MLP neurons of a small language model. Each row is named by its layer, matrix (gate and up: input weights; down: output weights) and neuron, and shows model dimensions 0-255. Each number is 128 + 32 x the weight over its row's rms, rounded and kept within 0 to 255. Numbers have three digits each. A neuron's up and down rows have the sign that makes its largest values positive.
After each neuron's rows, "raises" lists the tokens whose logits its output raises most directly, leaving later layers aside.

L8.gate455:165097090055117135095140128150140152114132068148158113125090152151144153147152099107121130117153118173072131161080127125146151137114101143088224108084147150118106200145132055132112165154058202164175122179075162101126110062125083097074036109134124093084101139121069106165134135116123127110164146177119113161126150168114127105158143141115092092157057143164139134138157152104087137133155079145135098111098118111141129129157114130183136100112149138120127145140124090132125089084098123184150157149124164139094141169102160061169178097141184162141167096156165120075179145134141104164175148099184108100127104122127197080141126144149084197114170050144178096182110075076167075106120144160139088109156137127100112119079156115162097127162081144132145105157111105090170117110148106
L8.up455:179126135153188116060145117124067152098089114118161171093119171094156110147117086160120148191146150128114116166082122146172136190148115189132111119103139150097082168117096140087166158121151088154129136117141085078096112155155107148176111106120127137121116094173148052078160135125118152135199132137158102163126082139118113121059166165124131170086115144210128128147101144107136108038166186078164075094107114104139122095105083109061178139137119192080166156090107092117126129114126151110107131142065100143094134186113104096145136158152116166160139158109089123121186098102116079194141117111091171100127151141093140110092155128091132203124117141114137169181079123095129161122110109074171144147162129186082137151100146163143117142104102168136058122165119154056167095167141091
L8.down455:144114161124146172044052170123176101082099118128104164101188064075148129139126176066140154148088131079103133127139091129133135139092118167087169152102099126143151207147141104114127209181071142079145168165067146081070104155172125153158101094147151131126122122133151076060170130171139138142133124170175150120160156126094123130165129130067156087158054140089138150149094163142140134149130093166140075135079095161123072128149078148148171133120096116127110133141082093094116184127117148100150158139086144108137075109107083035190113179107147134118091095164131143180136101160093112156144102132120159131132124111134132176120195132107093186140189149144123144118137145114143072117127123110161116096104140161066096130093116135130067089122150143113109114114163119114123091206144089
raises: "ture", "board", " day", "ence", "tain"

L8.gate552:173159104132093184158119143168147158141162116154165196112110164109126154106135090114171123176192156150115161151085132167137161100063153098158193145152190209143106094198156181096105182168092146125174128120115125156138137098151066120137110086142157136170101053123166121166157168120151110166106175145106132172164076108142149121067113088089118119110098130103168131156147138097166137099114087128157098127156178134171154136080160096092072088139193158097084154152127131098174182145130138089154124218114109129123116115156075136142106130129083066189123117100141123152111072123184105147173160184148115152119142159166130090111112138138072112084144137147085122127177104143115112067109082127139125116153156119145148166078111083133156194190148125182138137145110113131119099092090100
L8.up552:130137130155135146148101142191171098149114139152120101073164149057142171096145148141155098112125180125168142107119138162122191119099143131144107145068162211141129151148181152154081150142112152089142187054122165098174144106146164125082060092125153127107132093075127102130149144099033075166133112132169139145153120109089127072092141138069133135114154144097094141129164157156095181124227147114139102127149127126093163113101083080104133193149113160068145134166082099093111161102120114065173108139163168091072068119118125068124118139079090135167098145132133141133122158098193066123123169138093127117169162177109125149157148184105160121145129125119128093094136126131183098127146046099167124163114142136054172145103109080134109172164123112145103096121104103125102125136071169
L8.down552:105173122123126091150156054108155075172134133131177122130143062113071101197146118147105132115108109126117118158083126111113107096125115114149119155131086119188149166117123127092165107140085146071190099135172189147127078155114166177167159042081112157170086122129128133076144068099135139149190132103122121114204191167160150135107109172080074116165205131139106163149137146133134117108094143172118132124159105142059129107163114141099194136145133169206109106150160146084103111133130148118105135138143173082183046131157135103115125132155082178106139147151123138123158123154103128115128092162175103157091102136081175157106114149154213187141130076120139098077101148143127133146155100116125168193130103078139150121149089119142110093188134131151077184130133116105048151136105153
raises: "ia", "ian", "ious", "ical", "if"

L7.gate406:114111136120196205148127120136139126122161141145108135108104153104181090084171070069133106152192141103100097168088101135114153060114148111076123175147157134086122139196120118110163114138089061036139163133139097133086148096120139125124151114122178101086106148124144156100082138133130162098121132145120112144146143166119102056087068105122167037107204081079131137126097160164136118110104068151175146139100175130143148127074117133152074092141110111077107111164087138122122132110133111143130150195117064129100134174154198133150129139111055139103156111169090103082098138154130082089148137135112201116130151121173110129111157095118177103134166177143102140200109132081150158139125089130159150078105130125151115161108095109116096142168138161105197106099196110080181103158124090
L7.up406:151134128135184156179207205148128184100141097139145111121106178174103178116109141146096157130142132148166144160171140108116154107119180149169071119117150117171094099113113167132092084117148142127122160189147165112089184097094123111122064155122178135159148125150168145113133111135085133175131111105115129138138155087050149087079144132114154060139156130119054126119138126127135166065148135164146111090140156183096105083134145089151094140155115042177104117111117136076097080108141085115137096146172149148070110136078117119171089145162117145133103118121161093054143152122097126158144149141208174092166097137168110089168065128135101111129136149170092194169144138110108128123121168120143204157094081116139132122161092076177135114144225093141140197140105173097151151143143116
L7.down406:132165198207155155088118127160084160116153154170112105146132151143156176145160126083174131170104111112126106165080159214157126118142086082185177088087111143085133154094111039149079145086098127121139094092065167158139122135168139121081170074139109127125103086108123096121126077122153115097170203116073099142067102077083091107117122165136099133097108148132119102118112143155122155076121100125146107149155132140138131150093075088184095151095162100123129099093117116139084141103112114129095102141095136135111155142170160136114167167092144158205148113103130127153126176152139126092132099151116092162130137223181132180106105131133146088120127126136127179119044174082155118118127130092096174065126130051157138165155154091159062137162101170162153174068126120158132108149113119
raises: "ation", "cu", "ations", "ance", "ç"

L7.gate202:050114173104109181162083122119117141086074183152162214156078100167137134137136148127147072160086129146107125077088084140148101114093143119160109038163111131127116096148131103101103105173084099106145131127130125152093096135160178118139119145152219167202087127162098132048111078126141117107164131094111121122131133150148177090161129138134166094152120117106120132065188133174076142123085132117117170138182144092110109141145154073158168125128137168137114123073082152115166190072167118059120146165108173099149114100115111200141206126116120109112101135129096119106168140109142165135105113071149130149160136109111117163121090106143183191118088142144119084157149184093076087117104116145178137131167157094180128162110124146163120115133110076151174085126182098080080126123137109
L7.up202:122156147128091106162117094120111110112094135155175143125187155126081114198192137098116155118132120172198172135089118141155084115133150130045094126168092119148171123109126109133161103158148089155156140155133084144130094113126120102135136107108136122101107075095113103132139141174106137098113110169141137131149141131103086140158151124075158102176131078144093136151085149130109116204182138192163095116135189197128133127112121178121152142101179105103140151147087171177160164071111143151198095066182127080121174157145189155107163176138094134169126128124104102162111181085119121104026155133078173154095165115116165158115191040137175104143104128138122058150122058143160099158131125123093133103167109090106100166196097107109112097148059122095170157130176115096113140136125133
L7.down202:122157070129162135105109127140079093086085117145106132135075207167154136069157118140095154186116113115102200090129110056162109144168118101141114172125083178121097079137061161135095109117147105123165107149120145091054118092108106078152084131100138128119087156123088109121097165122138111069138119164111116170090106054095144125128106117202164101127122181139185131132183133123132148126156134092132156201110124125112161167176142094116142112109150134122151149160127154130130111185088161115169061133144164197111088147116083055121176171153130133164068124152124167166131115146145121089146124127134121173147127157133134093118081149086100078133147157152186094144175112172220070113170128114135115087147122165158099087115123064115161123144149182113172101118110111162099079158061099
raises: "ations", "ator", "rate", "ation", "rated"

L2.gate112:085127177097131147154110115148203075086162117126093085100173170104129149189144117114041131114156134122068139133084117169137184202139100149098186126146130105119119117161134133159113118124168158119169148153096156130165099186111118163101134147103145140082164173132130132114108130151125109122121171174170215175081127130160198114169091141148117156081147146089165116136176096107136063077112090183118092063153144092138116168128081160184099081067091155167110144090155098109113130115133086106134112028149148152123087146111097129114158105170121122122150136091160200131130077065167132118147164148149134120158107146147144127191060099096121140114133133149120101157144063132115086148086099069123093131150100183176132134158102103139158132140153133131153123132079168113086148151126056
L2.up112:143119134136103156143129114115155073056160119113132142122102132118149146153094160111142111155132113081096103133124125160189151216153066113119123138126104168135122094100155093128164157178156107110086100140168157114073130104133162119117135104073122081086180126103164143126150137095082054170119110155194133128048140191169150182106085137152086145133142193120128129099094135131124136092149150128145107134123150129090128152119120085192126049133090106147140169121139102153026169157144131110074143121185137139110102185136159127065147129157081104109084088063125139131089075070238154108132171099141150135126152110104135137180072135073175139115133164096130142142088098117115160164103135079153154180095171109144144144170083130117122133141189133143132073166084158127113164181110159
L2.down112:132135077127130130143112168147111157157061121139161131119156116082111118116128120156181134108117178190127170122184131120078092099171143111103096131119144102112139138150111090154107120148148111174109136147095112116153140134107125184165113151172126210203089071146098122090115174174191217074164137097129142134124126060114122092110181116172179079161113109084106104115173106175110180215089122148125112166173109093143100104134146131033105178128106113121164123159129155144154106146144091109153152162125080135125106098138087120162100115125189139122157204204108080091131186158072139082130128147143113102126093091157135103112185103148138104131087118090132111117153137151098117056148134142121131145136116151110165179054128115145056145085093136164125090095207103120109089139127130
raises: "\")", "]", "\"", "|", "\","

L8.gate561:117168184150154116059175108141135111179111168140158108097186062146115106058170145157148108104139109128129146121140126189111143074112068132151167087172149084115170206128119126153113102116102106066192110144143142121144107062180130108114078199138169122130117104101132148147147165120127140156095125169150175199163149114042112124068123157161140168096083107113159093130161120131124132117115174146163122115130128130182130081111113105116147134111107121067084124140086119120165168146092167117145111081143193096114102069092064166137166143137174158157124124100093083066113168130206171150130112122145092165090107153132150132130133134139075136126137092222100084106140123122114147169100124154172141078157174127156066137090100134132149153180148162145165107127087092158118075117081131
L8.up561:114132120174145189091121160135106150110167140170153142136173162148121127173171126130090072146156117077136067099155140131089085150148079143124140142095108054113102157174154073108085101168108092082173165124156163104137194165185108109178113133145163137143097068133187141179083124092077104114234131160125124093080162114165123089095119092118162161186128130107186103134157125156145094147147148163132127136146196133184102170149134142079121081145089148122133166148169078102114139081162101141109112114153157135140201101108129138134164129140134123148120136116062068123114123159178103098170127100185108135069122112098144183113168191108105100075100107117162184160110125104106167125126107126180133111209120135160111098112146149102124095168156127038157123180123136131113105142090138
L8.down561:070160106135135125076140092151116149154111175130097152115187128139177115136112138193137137137175096125133191121055093128122098123170118097144128113106117121088134119132140154147071092150093087039173106121093148148172133138134131133162168120140174109094159122105153066179151080136117138094098194142155148100120099103126152128114129081079115135153177129149176149113079167182114163177130134135107181151158108157179162171147130115100203225136180182111203132116058143143118143159161113111207141095137136133091158144128165137129162116149109129166128151134057136086124149081144112178168141187150169149088143121187149214095142125107153099158119151145136096177119042116182154043121118114142165115141094119089127095105143161164145107152142127125116134187108165129141121133106126
raises: "ency", "ér", "ature", "ulation", "ations"

L2.gate331:119126123150111077136102147121129130160088101099077128118167081140112126103116102103150077097200137175145124128141085109139121145060136100144115116202094125147078161091177133111161158120175148172106117142132112138168187161205139054128137154158126159100145108124152077127074137169101175131092147118127056118114089186162106101176140147112137144158131142142101186132170120103158201126178138145124126159062120167138087113139120042120137146118102103156155115073173142088175098097110110170109177186128168185155179137166167183140156089114077134123102100110063162071136145090181132117095106096096085185159120121130126092158104128159114138099116064202099092152189135100099110165129115153147151155089125091162124156125123110136097151106098106105094080161144167182081102109153156
L2.up331:094049145156190125133112132149118129137136098140088121112139082119117153147082182165099136139098113168107089162089133161192118160122149157113144087172087161097145144072092116157097125186166113088083141144114176119168121129148136093100070132095117108115132103124116127106138157116155000170128128096129098123085119108137121104078120120118160071161101134124151085134107082126122103129063116118141123199142146136109111112128117211143055136151164182094136133101107059133107151167159165202131119109124163124140114050160118081089162140093092155173137126131074144143091150130110113139096064136073132153104180136122127131127133147136202122163093149111088101085173152068109138112118079137055145208154121134106143144215118110090098079123154119165140156157144107135170098096148163
L2.down331:083057138150177136122112133155113121155137091157117139068164130121117122160078151184098148096116128135125091179094096143202101149093128140113124081173088140094115177090075097145122160153165089144096122145138180136175149123149102093117071128101126080113104092122141149125113179116158010170147108090089110123098129112151136102092131158113185061131118132105160102130117077141098109139096128107135080171114130157107130130119129181147076153157170148098145153095157077147104148181184160201152141138138167160159107105154116106136174128126098164175114147098080146122071127115132132163082083149108099163098182131157145125117132092141199133143119136161080102088173175089137144114112092148039127229164120127083104148198122091097100085149156070162165126153121102125158098113152167
raises: "\")", "]", "\",", "”", "):"

L8.gate586:083133145107197228127093123122114186085158170162093125204130170118149165147172124124109159116104118089142121161144144102131096143108145083131190183131136110143095134156109215099144181103128099111092104135169120100135167067116100122115112109113120109148099051130167193138123161139131114133132187119144114110103110190131055151127158079099123162114140093086065095139110104117139069157179164125216097125137193106147103144080100171179112095149146125168086122153156159086149104136148107125161090147060140132079081080139118132078147159110107110126092131216097096112153137158145090089116149138192077135132104102111094120114143172158154115094057102154108121130148139098092138149177152043098123207115134135114150119078137120115147117127113134149141108134153127172145108098104106
L8.up586:081136115111153092133126125187111124161129132176124178149107108197165165076117099110134120107125146109145159142106135123164149095091084154100171131114115116138106113103107179095154053145144112164160150163102177182129165098153120155153141138115164169148094147122120081104131149132140116092166174092078104088104119171119104132047136145144118116131146127146108101177070098144142122078124049103106106160182110158102147154137140090112143126135117129087134162086150111135153116076099163139114098062143163179159118108146161104029157182151175056212128110138092142087125170153102118086097125139152174048094105136163112149122115124197151140088177145092105170160142150138129102111148102062140075095147137112121147213115178087199165108114189113154083127114116115183068148148134112
L8.down586:141145124108199178127148111112122113059133135068115174092158152133136147153123112179179125124156132093188145141147094110151190093143160132203148220146124092104076150199122144109167140084080158101143125177139117128137146084167130153102134100060152172115126123163187063172127094169075105101153135150166086172159127137142136106119094156133112138130130057136095095086141108157067186108161089114086130074171150150082144135096103064142071171129162185109081153097141108114150117095135118126124128079118096147114120101061132174115182146125160110191110128137081157126164160121104083119156088121096159101161170138133102123106204142101132132144121163138111121127139129083098164144128101110158082147173108116140087094108099098089124101107167114185113206074195108108128127122099146
raises: "ic", "ical", "ica", "ian", "ium"